{
  "n_layer": 11,
  "d_model": 320,
  "n_head": 5,
  "n_kv_head": 1,
  "head_dim": 64,
  "d_mlp": 832,
  "vocab_size": 3811,
  "activation": "swiglu",
  "norm": "rmsnorm",
  "norm_place": "pre",
  "norm_eps": 1e-05,
  "positions": "rope",
  "rope_base": 5450.0,
  "rope_fraction": 1.0,
  "qk_norm": true,
  "attn_scale": 0.145,
  "bias": "qkv",
  "tie_embeddings": true,
  "parallel_block": true,
  "init": "normal",
  "init_std_qkv": 0.028,
  "init_std_o": 0.00597,
  "init_std_up": 0.028,
  "init_std_down": 0.0037,
  "optimizer": "adamw",
  "lr": 0.00167,
  "lr_mult_up": 0.818,
  "beta1": 0.9,
  "beta2": 0.99,
  "lr_head": 0.0077,
  "warmup_steps": 339,
  "schedule": "wsd",
  "decay_fraction": 0.665,
  "decay_shape": "linear",
  "final_lr_fraction": 0.0,
  "batch_tokens": 65536,
  "seq_len": 1024,
  "doc_mask": true,
  "train_tokens": 702700000,
  "steps": 10723,
  "dataset": "wikipedia_en"
}
MLP neurons of a small language model. Each row is named by its layer, matrix (gate and up: input weights) and neuron, and shows model dimensions 64-159. Each number is 128 + 24 x the weight over its row's rms, rounded and kept within 0 to 255. A neuron's up and down rows have the sign that makes its largest values positive.
A block is one neuron, or neurons of one layer that tend to fire together. Before each block is what it responds to, as a language model described it from the Wikipedia text at the highest values.

Words right before a role, rank or title fills in, such as as, became, appointed, named, former, and prefixes like Vice, Deputy, Associate.
L5.gate439 [116  98  88  95 142 133 102 160 123 136  86  93 137 168 156 125 134 116 128 111 115 112 116  85 142 146 141 139 146 133 143 176  92 142 163 122 130  81 136 102 130 147 149 150 101 160 142  90 156  89 119 132 113 111 136 181 121 108  95 100 164 141 116 159 124 120 113 145 121 108 156 138 140 156  78 102 135 111  88 111 118 149 160 158 121 106 123 134 153 146 135 144  86 131 164 160]
L5.up439 [119 114 192 130 166 129 137 119 168 104 137 149 134 178 148 139 132  95 127 142 122 129 133 101 111 163 168  77 129 134 137 143 144 137 126 114 142 144 101 124  93 152 115 101  87 120 157 119 144 105 107 144  94 180  73 166 131 141 121 169 149 172 153 144 103 111 131 174 127 161 155 109 142 156  97 129 107 139  70 132 111 147 138 151 131 179 126 145 158 138  62 183 119 142 108 128]

Opening fragments of longer words, mostly capitalized proper names split after Al-, In-, Un-, Nor-, as in Al(aska), Un(iverse), Nor(man).
L2.gate39 [113 172 121 109 104 141 126 130 127 117 105 132 120 104 100 155  96 115 159 147 102  92  93 154 102 118 133 184 124  95  87  95 179 130 123  76 121 111 149 141 141 109 161 159 155  98 134  96 160 185 165 152 111 120 155 100 136 132  90 107 126 129 176 109 121 131  93 112 121 123 111 174 165 161 138 138  86 120  78  58  70 141 114 100 129  93 135 145 110  88 140 155 155 181 163 129]
L2.up39 [126  87 124 100 114 147 131 135 104 107 121 157 104 123 166 155  95  70 165 136 126  83 142 123 147 119  84 128  93 142 113 161 181 110 155  84 132 120 176 152 122 109 142  65 134 172 128 134 107 160 123 144  82 132 126 118 127 143 111 127 172 139 141  84 137 168 107 167 142 161 163 176 147 150 104 143 107 109 113 132 135 103 108 169 141 107 161 142 143 151 103 137 141 146  87 122]
L2.gate66 [ 93 107 161 161 123  75 135 128 104 124 134 136 143 100 105 121 121 122 101 125 110 128 150 133 140 136 140 102 160 126 152 110 115  78 113 103 108 133 159 148 136 139 114  99 108 155  87 134 125  95 108 147 153 163 115 149 123 109 166 114 132  80 165  96  77 124 106 114 163 156 157 173 130  75 160 124 100 131 147 103 128 151 126 131 148 103 155  84 110 170 122 102 142 130  93 169]
L2.up66 [158 134 152 121 118 114 124 170 164 133 125 100  99 108 130  95 108 127 108 108 126 104  91 101 118 116 130 141 133  91 117 100 133  98 119 121 154 142 113 156 141 100 104 121 113 104 122 110 170 159 133 120 121 143 170  88 152  96  88 118 117 139 110  87 115 185  86 111 125 147 141 145 122 165  92 114 146 147 147 130 124 131 149  71 124 100  95 124 137 170 121  67 139 159 140 131]
L2.gate341 [142  66 140  81  95 136 169 103  89 153 119 148 172 112 137 163 138 102 158 138 117 111 127 141 104 113 107 153 136 136 141 176 130 114 145  81 114 134  98 114  70 119 161 149 130 109  82 127 127  95 149 135 119 118 111 180 167 124 132 142 108 129 129 132 158 125 103 171 132 151  92 110 124 147  92  90 180 101 108 155 132 102 123 138 121 148 118 112 148 117 174 151 149 118 157 107]
L2.up341 [111 154 134 127 143 139 120 128 169 128 156 115 158 142 161 121 115 124 144 179 125 114 112 193 128  86 147  82 141  95 105 100 101 163 153 153 126 125 133 124 150 104 119 100 113 126 161  67 105 190 139 116 113 133 101 112 157 136 102 126 141 134 134 146 107 125 120 152 160 135 123 109 121 155 123 104 144 133 124 130 140 129 158 149 155 128 118 119 126 110 107 104 150  90 128 131]
L2.gate414 [139 151 122 137 137 152 127 153 176 113 149 105 121  87 120 155 103 102 151 101 128 116 109 100 144 103 127 150 107 152  84 155 108 124 109 148  87  91 116 186  90 107 143 129  83 133 153 174 117 148 135 129  97 121 144 123 149 133 152 109 107 167 139 126 126 151 143 115  87 121 155 130 129 149 130 145  91  89  83 134 120 108 126 164 131  84 149 107 114 156 180 111  94 144 116 121]
L2.up414 [107  89 147  95 104 120 115 125 172 111 116 129 137 124  63 134 115 126 123 127 137 114 149 158 121 193 154 143  84 106 152 162 104 107 146 110 123 157 142  87 103 116 148 108 125 120 158 126 104 152 133 102 135 146  99 143 167 126 135 128 105 147 127 105 101 145 172 111 108  96 107  75 142 146 141 134 125 127 104  79 143 117  95 130 113 154 112  74 129 100 150 107 154 104 156  85]
L2.gate419 [147 147 117 101  85 127 178 119 164 128 117 106 116  89 136 105 134 122 149  90 111 134 124 126 103 160 102 131 134 147 129  98 175  98 135  53 118 150 123 114  95  77 105 146 107 167 130 153 167 158 108  95 113 115 123 104 171 132 134 125 123  98 136  88 126 106 136 140 171 126 137 139 161 107 124 167 111 101 129 129 127 132 141 185 138 112 150 121 116 173 129 155 141 113 124 133]
L2.up419 [135 148 108 125 102 131  79  85 149  72 130 139 162 108 153 122 113 107 167 152 120 133 167 132 162 125 152 147 132 159 174 149 129 154 105 119 132 139 110 122 141 121 104 127 169 115 119 116 133 144 124 124  92 141  94 137 126  99 122 136 117 110 143 146 117  83 107 102 148  75 178 108  97 119 141 183 164 115 169 120 126 132 102 128 124 107 136 124 118 148 109 182 151 160  82 162]
L2.gate511 [129 122 152 121 139 141 144 143 114 174 112 149 135  84 146 148 136 147 159 136 115 146 114 126 127 163  84  88 134  74 147 122 129 112 112 162 137 133 145 124 115  88 145 157 107 156 135 135 129 114 125 132 142 117 112 149 107 149 144 187  83  96 145 132 119 138 137 152 133 134 149 145  85 139  90 142  74 106 107 104 135 125 154 139 128 101  92 103 123 112 136 140  85 151 174 124]
L2.up511 [121  85 116  94 101 112 122 177 173 154 127  94 106  86 124 166 162  93 117  88 130 100 163 114 160 125 133 145 142 155 150  70 119 116 122 149 186 155 187 160 107 180 152 101 149  99 123 119  95 161 145  99 123 171 109  99 115 118 103 165 116  89 114 102 105 125  57 113 152 141 136  91 156  86 105 120 131 123 114 145 128 124 126 120 104 117 142  90  93 118 139 112 130 154 138 156]
L2.gate692 [131  98 149  85  95  88 129 161 101 118  97 129 129 122 117 104 112 142 139 106 150 121 128 115 103 106 115 143 126 162 156 151 136 139 135 133 157 109 137 173 137 108 143 100 110 138 121 126 151 150 121  93  90 182 110 144 137 113 130 130 116  76 121 137 134  93 114 171 130 143 143 141 116 129 132 130 137 150 161 110 154 170 124 158 154 134 123 129 100 141 164  93 142  89 100 139]
L2.up692 [115 119 117 151 138 168 143 128 117 123 118 111 168 122 109 105 123 145 120 137  97 104 139  96 142  90 131 155 121 145 139 127 108 166 133 114 166 110 119 148 152 111 139 125 106 140 121 129 132 106 108 111 157 156 118 101 184 107 170 143  94 130 119 104 118 127 139 115 134 161 157  89 121 168  95 140 122 124 155 114 113 129 126 133 146 150 126 150 101 118 150 126 179 143 163 128]
L2.gate731 [ 95 150 125 116 122 143 108 134 141 107  95 130  88 117 137 133 125 109 119 113 133 105 146 150 112 135  93 157 134 163 123 103 120 128 130 103 147  79  87 141 142  80 125 123 111 120 147 131 153 112 147 128 124  99 102 147  90 116 139 112 126 117 139 100 114 136 146 154 177 179 152 152 129 146 109  90 115 123 147 138 119 127 143 142 132 175 107 126  84 120 164 182  83 128 136 129]
L2.up731 [ 74  87 150  79 111  77  75 129 113 102 149  90 167 136 128 138 133 101 104 120 150 139  85 121 136 153 137 138 135 126 148 117 156  89 156  98 116 131 163 100 118 107 166 130  89 119  99 107 168 148 127 150 116 177 127 117 145 100 130 174  80 100 157 111 149 139 133 136 148 132 124 166 117 146  76  99 153 120 118  88 131 128 103 122 112 128  92 117 113 108 141 186 144 107 161 171]

Mainly "as" after served, joined or worked, plus "became" and "heir", just before a job or title in biographies; weaker on table headers like Season or Preceded.
L7.gate94 [123 109 135 143 125 135  94 150 131 122 146 142 141 160 125 101  98 126 140 130 138 129 136 139 127 144 123  90 126 134 117 141 124 138  79 137 134 150 133 113 134 157 144 132 147  95 149  91 145 132 131 114 131 110 141 116 128  87 129 126 118 144 128 117 182 162 119 119 103 112 125 125 103 151 104 143  93 123 100 104 115 140 182 163 161 117  71 128 150 104 154 143 121 174 120 103]
L7.up94 [127 116 107 127 141  91 125 118  86 139 111 133 116 134 118 154  97 155 130 112 145 117 140 100 125 177 150  87 122 121 135 159 127  99 141 128 138 185 132 108 149 130 166 106 177 112 138 127 157 141 132 143 140 129 134 135 102  71 121 146  81 136  94 152 166 105 128  96 166 119 106 107 113 100 117 158 127 148 103 164 135 146  61 141 153  93 114 137  91 148 165 155  61 154 118 163]
L7.gate205 [190  97 104  93 124 154 152 113  90 138 146 128 154 115 152 128 117 109 136  98 110  95 136 107 137 141 169 116 198 117 156 152  79 110 171 138 146 150 112  78 120 163 150 153  95 115  83 136 132 144 131 134 122 193  78 147 135 119 144 112 137 126 138 130 165 123 124 140  86 121 161 150 166 140 120 113 145 122 126 114 106  95 113 162 139 143 172 129 105 150  96 133 116 112 156 168]
L7.up205 [139 132 127 151 147  96  71 142 150 149 144 146 114 114 166 113 135 111 122 122 151 129 127  91 124 156 171 125 102 121 106 116 130 128 119 112 156 157 121 124 109 107 132 126 110 107 124 110 125  86 108 138 135 147 139 161 125  87 144 145 132 178 111 103 124 147 120 123 173  79 107 156 121 147 115 112 142 181 125 108 114 154 139 112 108 152 158 141 143 145 133 140 146 111 102 184]
L7.gate361 [127 114 144 111 119 135 147 134 111 106  91 176 119 164 144 120 115 123 107 120 121 128 132 183 135  98  91 107 118  93 156  92 153 138 107 138 133 120 131 111 140 118 145 176 151 130 131 153 129  95 168  92  92 105 156 184 142  92 139 158 138 174 133 124 146 154 142 132 179 105 101 112 186 143  93 112 151 143 137 134 190 123 123  96 114 135 111 115 115 151 126 140 113 141 141  91]
L7.up361 [130 121 132 156 122 151 123 147 138 127 124 121 129 143 142 141 149  95 133 116 143 140 110 138  94 124 120 147 151 111 147 141 156 132 138  72  53 112 131 168 154  84 180 128 140 102 177 114 120 134 160 116 115 128 176 145 120  68 174 118 101 160 126 105 170 166 172 152  68 114 128 142 155 167 164 132 143  91 104 123 116 140 125 151 109 135 164 114 126 128 111 113 113 146 130 107]
L7.gate411 [142 160 123 180 122 140 157 107  89 119 145 110 111 152 143 130 146 114 133  93 172 120 150 109 124 155 182 140 130 159 137 177 113 120 124 158  79 157 109 123 108 152 127 142 195  97 133 130 122  93 139 154 132 182  92 125 160 133 150 157 100 138 162 161 163 125 119  81 109 102  82 103 129 130  93  83 126 125 110 117 163 138 137 172 128 115 135 168 117 124 127 162 142  92  73 121]
L7.up411 [107 117 176 160 150 154 168 148 132 151 113 124 121 105 139  90 169 122 101 176 115 130 123 149 131 107  76 128 141 113 119 142 133 119 106 142 100 148 102  91  95 112 129 137 159 101 136 126 130  80 146 121 129 155 144 116 150 132 178 143 112 169 130 137 149 117 153 133 134 186 123 121 143 146 101 101 150 124 163 129  79 111 148 139 176 110 124 168 105 140 116 175 100 105 104 136]
L7.gate412 [105 125 144 155 143  89 163 142  98 125 118 122 143 159 138 143 169 172 130  65  92 128 145 147  97 113  94 125 150 116 110 144 146  78  89 111 118 123  87 106  85 129 102  92 150 128 110 149 160  99 102 148 125 129 140 187 142 139  99 156 103  95 136 120 146 131  72 147 168 121 151  98 133 137 114 140 107 104  88  95 158 127 117 132 134 181 158 157 106 137 117 164 121 121 135 116]
L7.up412 [137  83 173 112  93 113 101 155  99 133 130 156 126 111 122 120 145  77 138 139 168 135 117 107 153 130 109 144 130 107 142 123 110 165 163 148 117 168 114 139 142 168 123 133 140 116 147  82 149 135 132  94 164 157 168 142 141  92 136 127 121 127 143 170 116 123 146 149 101 158  87 131 155 123 118 127 118  68 116 115 143 117 138 102 181 144 108 118 144 106 115 127 154 134 161 177]
L7.gate491 [126 114 143 151 165 110 165 141 101 145 121 107  94 170 135 119 125 107 149 109 108 113 119 123 165  94 162 156 155 137 124 160 131 118 101 109 155 143 197  77 126  73 171 169 100 155 133 119 164 119 128 136 127 159 150 151 137 108 137 136 159 117 108 134 185 134 133 140 128 112 110 113 156 153 113 108 112 108 128 108 131 142 112 132 149 107 156  93 177 132 176 153 144 136  69 127]
L7.up491 [116 101 116  99 139  94 109 155 155 104  87 126 169 193 107 141 139 161 111  95 112 140 132 101 166 116 122  94 109 152 120 159 143 144 159 132 152 163 170 107 126 180 136 141 127  61 162 120 137 103 144 123  90 141 108 104  97 111 129 115 153 129 118 143 117 153 152 146 115 127 176 100 106 149 113 109 122 119 118 125 131 128 128 144 123 138 141 123 118  94  89 157 160 121 102 168]
L7.gate572 [119 154 180 174 124  99 148 106 114 132 118 106 131 112 123 151 117 124 129 176  97 153 118 102 110 143 146 168 118 168 142 104 125 114 164 165 108 143  83  99 153 144  92 135 115 134 114 141  89 134  80  96 132 171 141 131 142 121 109 132 150 176 126 156 141 149 103 131 137 124 161 115 149 101 125 119 149 135  95 105 174 112 137 120 151  83 129 172 129 136 148 149  83 116 149 139]
L7.up572 [165 158 128 133 107 121 108 125 122 146 128  79 121  74 152 127 115 105 120 159 109 148 117 106 144 118 123 116 101 163 162 124 139 134 125 160 118 136 131  95 148 137 119 147 143 147 122 113 144  92 108 120 160  97  96 130 169 118 162 160 157 156 143 117 109 169 150 117 146 149 102 133 141 141 151 133 139 165 137 129 136  77 123 120 142 140 166  94 146 103 128 129 159 114 134 154]
L7.gate653 [110 129  90 104 134 133 168 125 129 141 117 152 147 145 150 113 142 140 160  78  98 187 144 157 143 119 103 147 126 137 132 154 112 168 146 112 138 127 127 120  90 123 107 106 127 150 124 165 165  80 143 158 114 154 117 161 100  90 157 122 148 163 186 116 111 115 126 127 106 138  80 105 124 155 106 148 103 140 118 120 137 123 116 137 126 149 108 145 141  92 106 128 122 126 122 139]
L7.up653 [150 184 149 103 138 134 142 166 159 165 106 108 123 119 150 148 141 128 120 120 115 112 142 145 122 167 133 165 147  81  92 161 134 117 136 125 133 132 109 145 142 144  85 154 173 177  86  93 136 115  92 142 161 151 128 111 121 156  82 124 134 127 177 118 179 137 165 172 110 139 133 147 125 121  78  89 104 144 132 102 139 127 116 115  99 101 123 157 119 152 127 134  91 119 109 138]

Fires on the |---|---| separator row under table headers and on closing == of section headings, weaker on colons in times and titles.
L5.gate223 [139 137 124 152 153 126 104 132 130 110 152 126 125 144 154 136 107 109  79 160 118 172 134 102 120 139 149 120 151 109 140 132 128 118  96 141 105 151 144 120 113 134 119 148 167 112 127 123 126 145 112 148 142 104 115 138 169  86 130 160 142 160 127 136 145 156 114 162 115 130  96 131  88 133 107 137 150 132 123 135 115 179 150 152  81 137 128 139 140 170 128 137 131 143 136 125]
L5.up223 [145 131  84 163 157 124 136 122 181 139 158 139 104 146 146 140  91 135 162 150 113 117 146 145 121  97  97 107 128 104 166 135 137 140 161  96 121 157 139  82 157 135 119 138 145 139 110 128 137  85  93 142 107  75 138 116 141 175 130 137 109 131 119 124  94 137 108 116 150 146 140 163 108 128 139 142 124  87 153 124 105 119 126 112 170 137 118 122 156  93  96 143 143 134 122 138]

Capital single-letter tokens A, I or As at a word's start, usually the first piece of a split name (Iraqi, Avenue, Asia), also the pronoun I or sentence-initial article A.
L2.gate70 [ 31  88 110 113 107 140 145 105 146  96 131 115 125 141 111 106 137 108  87 143 147 118 111 117 142 108 132 119 120  99 142 158 100 106 127 116 118 150 108 105 174 125 170 171 153 127  97 114 152 104  89 134 120 168 103 158 155 123 109 137 156  62 160 128 119 100 117  67 141 111 125 103 133 113 118 108 114 124  81 135 119 137 121 147 113 118 181 123 145 122 116 126 110  80 138  92]
L2.up70 [118 129 129 118 156  87 132 146 167 110 128 121  54 114 123 117 146 121  96 132  97 114  98 134 115  90  95  90 116 115 123 145 107 154 110 127  94 139 146 138 128 140 146 140 133 111 145 114 138  65 121 147  78 140 116 122 175 107 122  89 136 133  82  97 130 156 158 141 108 157 100 106 112 112  76 139 150 101 133  93  97 133 107 111 158 134 145 120 129 123 120 179 156 113 138 141]
L2.gate162 [141 114 136 163  91 155 107 102 114  99  91 140 138 102 128 140 139 117 146 148 156 133 145 106 126 180 130  83 180 122 134 137 123 118 158  90  78 136 152 151 153 129 154 110 166 155 123 110 111 182 124 184 166  95 138 152 126 117 107 118 110 104 126 101 122  64 181 122 116 152 158 164 134 133 143 159 120 136 114  90 117 142 111 118 109  98 117 119 112 121 100 129 120 123 103 131]
L2.up162 [143  82 133 121  84 109 136  97 155 111 171 136 141 117  96 116  76 135 151 119 152  91 141  93  95 145 123 122 158 122 115 129 138 162 143 123 135 111 143 137 165 154 158 166  90 104 153 107  86 107 146 147 153 166 128 120 133  46 140  86 155  99 120 106 163 145 103 117  98  99 111 119 124 110 111 108 124 118 116 105 140 134 158 128 136 120 129 109 117 118 126  99 119 141  84 142]
L2.gate182 [143 149 126 137 120 106 126 121 120 135 120 142 168 130 116  65  91 131 125 112 115 127 152 123 134 130 168 104 145 100 134 134 131 183 126 132 188 134 143 115 119  96 125 130 122 136 148  92 119 122 118  83 138 147 117 152 112 135 177 112 114 157 146 140 121 109 100 116 122 137 157 146 171  85 101 108 140 101 161 162 167 128  84 126 109 130 163 104 135 142 147 114 126 122 149 150]
L2.up182 [ 85 151 126 133 143 120  94 167 123 123 109 116 112 157 129  96 143 150 157 126 135 133 117 108 153  93 103  92  91 152 145 152 133 137 120 134 123 132 139 141 118 113 150 114 149 133 104 147  98 128  88  96 128 124 113 148 131 154 131 137 173 117 128 123 110 141 123 124 128 112 120 142 142 112 152 134 171 146 145 108 124 109 109 125  99 153 132 141 122 135 127 146 148 168 145 134]
L2.gate370 [113  98 128  98 140 105 113 130 129 128 123 121 127 169 114 119  85 121 141  92 138 149 172 131 141 153 131 111 143 107 113 102 130 121 120 146 152 124 175 136 133 123 132 116  88 138 133 103 113 181  91 128 154 122 106 145 169 103  88 149 104 113 117 143 123 105 166 172 134 145 100 153 145 121 114  96 115 167 141 101 141 134 141 174 145 136 144 140 177 143 125 112  73  87 119 103]
L2.up370 [ 72 119 130 113 130 136 144 113 152 135 167 124  84 139 162 120 121 141 113 159 122 133  93 135 130 137  80 106 100  97 140 115 101 132 144 137 156 128 148 174 162 119 152 135 148 130 103 113 129 148 104 121 169 124 161 144 112  91 144 105 125 123 121 153  98 156 130 100 115 126  83 144 166 166 120 139 182 134 147 144 132 139 167 120 146 175 101 165 146  92 115 107  63 139 163 122]
L2.gate455 [109 110 133 147 142 118 147 129 154 102 170  98 102 108 103  98  99 143 126 147 144 122 152 183 158 137 151  96 151 107 135 132 103 165 133 152 113 135  93 156 165 106 137  87  92 101 135  94 117 133  99 101  87 143 125 145 156  94  87 150 130  67 131 135  95 130 149 125 144 105 132 116 117 128 142 115 130 142 159 109 117 111 150 140 119 131 122 151 139 150  99 101 132 143 169 120]
L2.up455 [150 170 154 134 158 141 151 151 158 117 179 117 109 135  90 136  98 128 104 107  99 114 134 116 120 122 120  92  78 121 160 149 152 130 137 134 153 170 159 143 161 102 122 128 107 113 155 110 150 164  93 133 102 120 144 135 112 130 164 140 169  99 132 106 117 112 157 146 127 133 125 115 123 150 141  83 128 158 136  98 100 125 107  93 140 122  96 115 112 165 120 165 120 125 155 164]
L2.gate601 [135 133 148 145  93 118 139 139 153 111 188 106 123  93 116  90 118 139 108 109 141 109 136 121 148 121  83 168 132 114 149 154 173  99 164 156 133 141 136 118 134 126  99 148 116 130 165 140 111 150  89  99 102 121 114 116 110 148  84 107 111 161 108 152 170  75 150 103 136 148 106 120 163 117 146 142 139 129  94 146 134  89 137 146 145 149 119 138 138 136 104 111 147 160 104 132]
L2.up601 [ 99 114  94 140 117 144 142 128 181 111 159 136 123 148 159  92 155  96 143 143 153 135 153 133 134 151 131 135 176 123 154 153 113 145 107 178 129 123 157 119 136 109 111 149 112 140 127 129 143 148 108 125 128 112 187 134 158 127 110 144 182 116 116 146 130 107 137 111 127 128 150 102 163 170 155 165 168 123 149 136 123 115 118  93 150 104  84 125 128 115 162 132 159 128  99 137]
L2.gate728 [137 110 130 130 135 137 174 144  99 114 129 108 122 139 119  88 148  82 164 113 128 119 129 111 156 158 117 146 131  90 155 132 142 149 137  92 123 149 135  90  99 140  88 127 152 173 179 100  97 150 109 126 110 109 110 127 163  99 145 171 114 146 121 123 113 119 128 125 124 154 122 144 129 135 134 143 125 121 190  87 112 127 124 170  40 107 162 127 169 113 110 134 167 139 124 135]
L2.up728 [107 176  91 185  94 151 110 140 163 128 185 143 129 128 185 178 121 123 116 175 142 120 120 140 125 163 140 143 175 111 129 143 127 109  78 127 127 146 150 120 110 110 114  82 147 155 129 112  99 105 105 136 109 121 129 170 152 159 141 170 149  96 100 114 118 121  94 160 159 122 104 145 130 142 115 153 103 135 117  89 105 159 117 196 155 136 147 123 117  96 115 138 144  77  86 160]
L2.gate764 [158 125 153  90 121 141 139 161 137  91 179  94 106 139 103 101 156 127  95 106 130 134 152 106 147 139 161 117 119  98 100 141 111 104 190 124 142  94 110 113 183 110 114 122  49  81 168 108  88 171 129 103 157 149 110  91 139 137 130 141 139 119 140 122 113 170 116 104 107 160 136 151 130 172  80 112 152 186 117 158 115 157 142 138 121 152 151 175 114 136 125 131  87 134 156 117]
L2.up764 [108 145 114 121 137 149 106 133 117  91 149 117 176 126 133  97 138 151 135 127 168 179 150 119 139 144 116 149 112 128 124 174  77 117 119 107 130 179 122 121 151 105 192  46  99 137 101 133 178 118 111 144 129 135 127 144 128 141 120 126 126 128  87 166  68 121 161 133  97 140 144 127 144 162 146 119 161 137 145  73 110 123 110 120 114 145 134 146 147 163  83  81 108 135 152 137]

Fires on the closing = of Wikipedia title headings (= Anthony Fasano =), and weakly on word-start Al/al pieces (Alumni, always, alder) and mid-word fragments.
L7.gate93 [112 101 109  97 114 112 135 122 131 132 146 130  93 173 166  99 146 128 140 117 154 124 162 147 121 124 135 129 155  88  84 154 129 125 105 141 148 156 130 140 120 109 143 142 106 107  99 127 156 127 116 123 130 142 146  98 139 135 143 187 118 117 164 155 109 133 144 104 108 125 150  72  78 144 130 126 116 142 125  91 132 158 114 104 124  78  89 121 162 139 146  93 112 147 118 129]
L7.up93 [146 140 112 114 102 126 114  91  94 156 114 141 164 124 150 128 149 105 145 120 117 123  93 130 109  83 142 139  95 145 119 101  86 180 124 109 117 133 129 116 151 155 161 147 122 134 176 126 157 115 169 128 131 115  97 101 139  92 152 103 148 167 192  71 146 123  95 158 153 178  99 165 168 149 111 158  95 125  82 115 121 152 141  87  99 135 151 163  87 167 123 161 143  97 139 101]
L7.gate151 [120 108 121 145 139 137 174 135 164 136  79 110 143  83 104 109 172 102 146 113 164 125 135 146 141 123 135 127 162 154 143 136 137 107 137 166 126 138 108 108 155  97 126 120 144 123 115 123 140 108  71 116 104 130 125 135 113 104 147 116 111 127 114 176 112 152 150 154 129 107 154 125 118  98 131 130 156 149 172 114 124 143 147 121 178 133 165  96 129 103 162 144 161 146 137 149]
L7.up151 [140 144 157 120 145 125 146 136 167  93 114 202 171 140 106 131 102  74 145 112 104 128 125  86 138  96 137 115 104  92 124 101 143 121 167 153 164 138 125  94 152 155 112 161 134 134 150 104  92 122 132 105 140 115 172  89 160 133 135 130 141 152 118 136 132 189 124 150 148 144 130 115 136 162 123 118 105 116 166 110  96 143 165 159 152 123 112 160 114 165 124 149  90 125 153 138]
L7.gate201 [152 166  98 123 174 140 136  97 118 118 137  91 122 112 117 135 119 130 169 180  67  91 123 151 106 158 101 145 111 122 111  76 117 160 110 165 126  93 118  98 108 119  94  94 111 147 142 171 128 145  82 134 126 115 120 173 148 130 150 114 127 125 110 123 153 142 130 152 114 170 141 202 138 141 130 134 104 162  87  99 158 130 150  75 104 108  93 130 135  74 179 147 145 135  94 126]
L7.up201 [130 135 104 115 139 100 130 131 156 139 144 107 148 118 118 114 117 110 144  93  93 137  74 100 138 140 128 126 100 112  89 145 126 145 127 172 141 142 147  90 157 111 127 102 157 114 145  83  97 143 138 133 102 181 137 153 165  82 113 115 131 140 128 174  78 104  82 135 139 128 135 118 135  93  85 122 131  98 159 109 155  97  98 136 162 144 133 149 179 147 136  76 137 142 132 131]
L7.gate325 [142  97 137 120 109 129 174 127 159 124 100 102 125 135 145 136 138 162  99 124 116 116 112 132  70 147 102 148 143 143 141 137 139 114 141 152 115 134 128 136 110 101 157 117 113 144  76 148 151  97 108 119 132 135 129 140 113 100 142 117 122 108 168 122 145 141 118 150 118 116 104 148 115 108 125 112 127 136 159 108 171 142 117  81 183  89 148  86 108 155 185 131 101 141 147 176]
L7.up325 [ 59 148 132 103 139 146 113  95  93 123 145  95 123 214  90 150 130 100 113  61  96 116 144 149 106 132 133 153 116 117 120 154 164 115 106 118 105 103 130 145 150 153 131 105 135 144 123  78  99 140 101 126 131 122 140 139 112 119 124 117 114 117 100 148 128 138 148 153 154 118 161 142 104 137  78 142 120  93 115 140 137 142 147 126  97 133  89 136 120 129 130 148 128  98  98 115]
L7.gate415 [119  91  55 143 138 142 122 177 140 102 110 114 112 153 131 150 102 130 143 127 115  73 167 131 110 133 150 143 179 140 125 138  78 137 191 150 117 134  87 128 147 107 110 145 111 117 132 137 128 124  89 135 128 178 143 118 149 147 119 116 110 134 113 167 117  98 156 131 108 134 113 117  92 110 124 140 115 132 126 128 144 136 121 153 105 124 124 152 143 102  98 135  89 156 120 135]
L7.up415 [146 151 109 136 122 136 114 153 147 110 125 106 121 121 105 130 135  81  93 152 105 120 126 120 110 147  90 126  87 122 118  97 128 151  94 156  99 103 129 102 110 135 161  80 152 187 117 150 124 121 160 143 134  90 165 135 137 181  98 128 146 175 123 102  56 152 147 158 148 137 173 123 136 133 157  76 115 164 106 105 112  77 140  84 130 109 111 146 108 140 142 115 100 140 111 133]
L7.gate456 [121 138 108 156 107 121 113 164 128 126 126 130 120 119 123  77  88 137 133 166 125  87 138 130 116 160 132 115 110 115  81 122 124 140 144 131 145 127 133 132 124  91 162 148  79 117 117 142 134 150 133 145 138 156 160 153  74 165 107 146  98 100  94 183 108 179 112 114 174 126 119 104 134 142 161 141 153 120  62 101 128 180 155 146 160 112 140 115 133  93 147 147 127 156 157 183]
L7.up456 [105 101 100  88  96  83 102 106 153 133 134  76 107 116  73  86 115 126 131 133 100 139 103 167 152 125 107 134  88 176 112 120 133 127 151 157 151 132 109 104 144 119 112 153 149 139  42 118 145 121 118 102 118 120 129 107 127 129 159 150  92  97 119 129 148 157 126 104 107 185 141 138 126  94 125 162 133 126 126 132 176 111 146 135 148  98 123 141 123 116  76 109 186 100 104 117]
L7.gate633 [107 126 116 129 110 153 101 152 147 148 158 149  94 129 156 145 149 149 148 119 126 137 108 138 103 134 124 124 152  61 150 105 122 136 135 141 131  89 146 181 132 105 152 144 112 151  87 153 135 139 138 130 122  68  99 118 130 121 142 139  82 120 132 100 128 143 149 127 175 135  82 133 115 113 103 132 179 130 141  76 104 140 148 180 140 104 135 107 118 122 159 105 110 133 106 121]
L7.up633 [ 91 108 132 154 110 122 158 146 172 132 114 129  89  84 115 127 116 127 162 172 101 109  99 124 125 153 130  97 143 130 148 112 143 107 129 121 162 137 134 124 167 139 138 158 145 175 120 142 119 116 132 128 123 114 114 131 126 131 154  92 140 145 100  97 132 115 116 156 133 151 102 105  89  98 114  86 103 151 107 131 111 119 100 120 154 127 115  97 198 189 155 145  99 125 127 120]
L7.gate693 [133 132 154 165 149 141 140 119 144 126  90 104 192 150 124 122 155  72 163  88  95 103 101 149  97 136 123 121 118 106 118 149 137 142  82 135  79 145 175 131 116 152 122 120 146 139 141 132 153 133 197 124  98  89 120 108 143 107 146 158 128 140 178 149 150  96 124 111 134 135 150 148 149 112 152 124 144 105 164 133 119 146 173 109 133 107 106 118 100 128 133 135 174 149 126 169]
L7.up693 [100  92  94  87 144 124 105 138 151 140 166 115 136 139  77 127 157 143 120 132 130  96 117 142 135 113 173 125 143 164 126 147 149  97 116 104 144 170 136 121 143 151 104 125  86 150 111  57  88 138  89 144 140  91  94 103 140 159 148 146 117 139 134 140  89 154 166 172 147  96 119 150 130  87 120 122 134 148 151 111 176 120 122 171 119 122 121 117  96 165 147 143 127 184 150 136]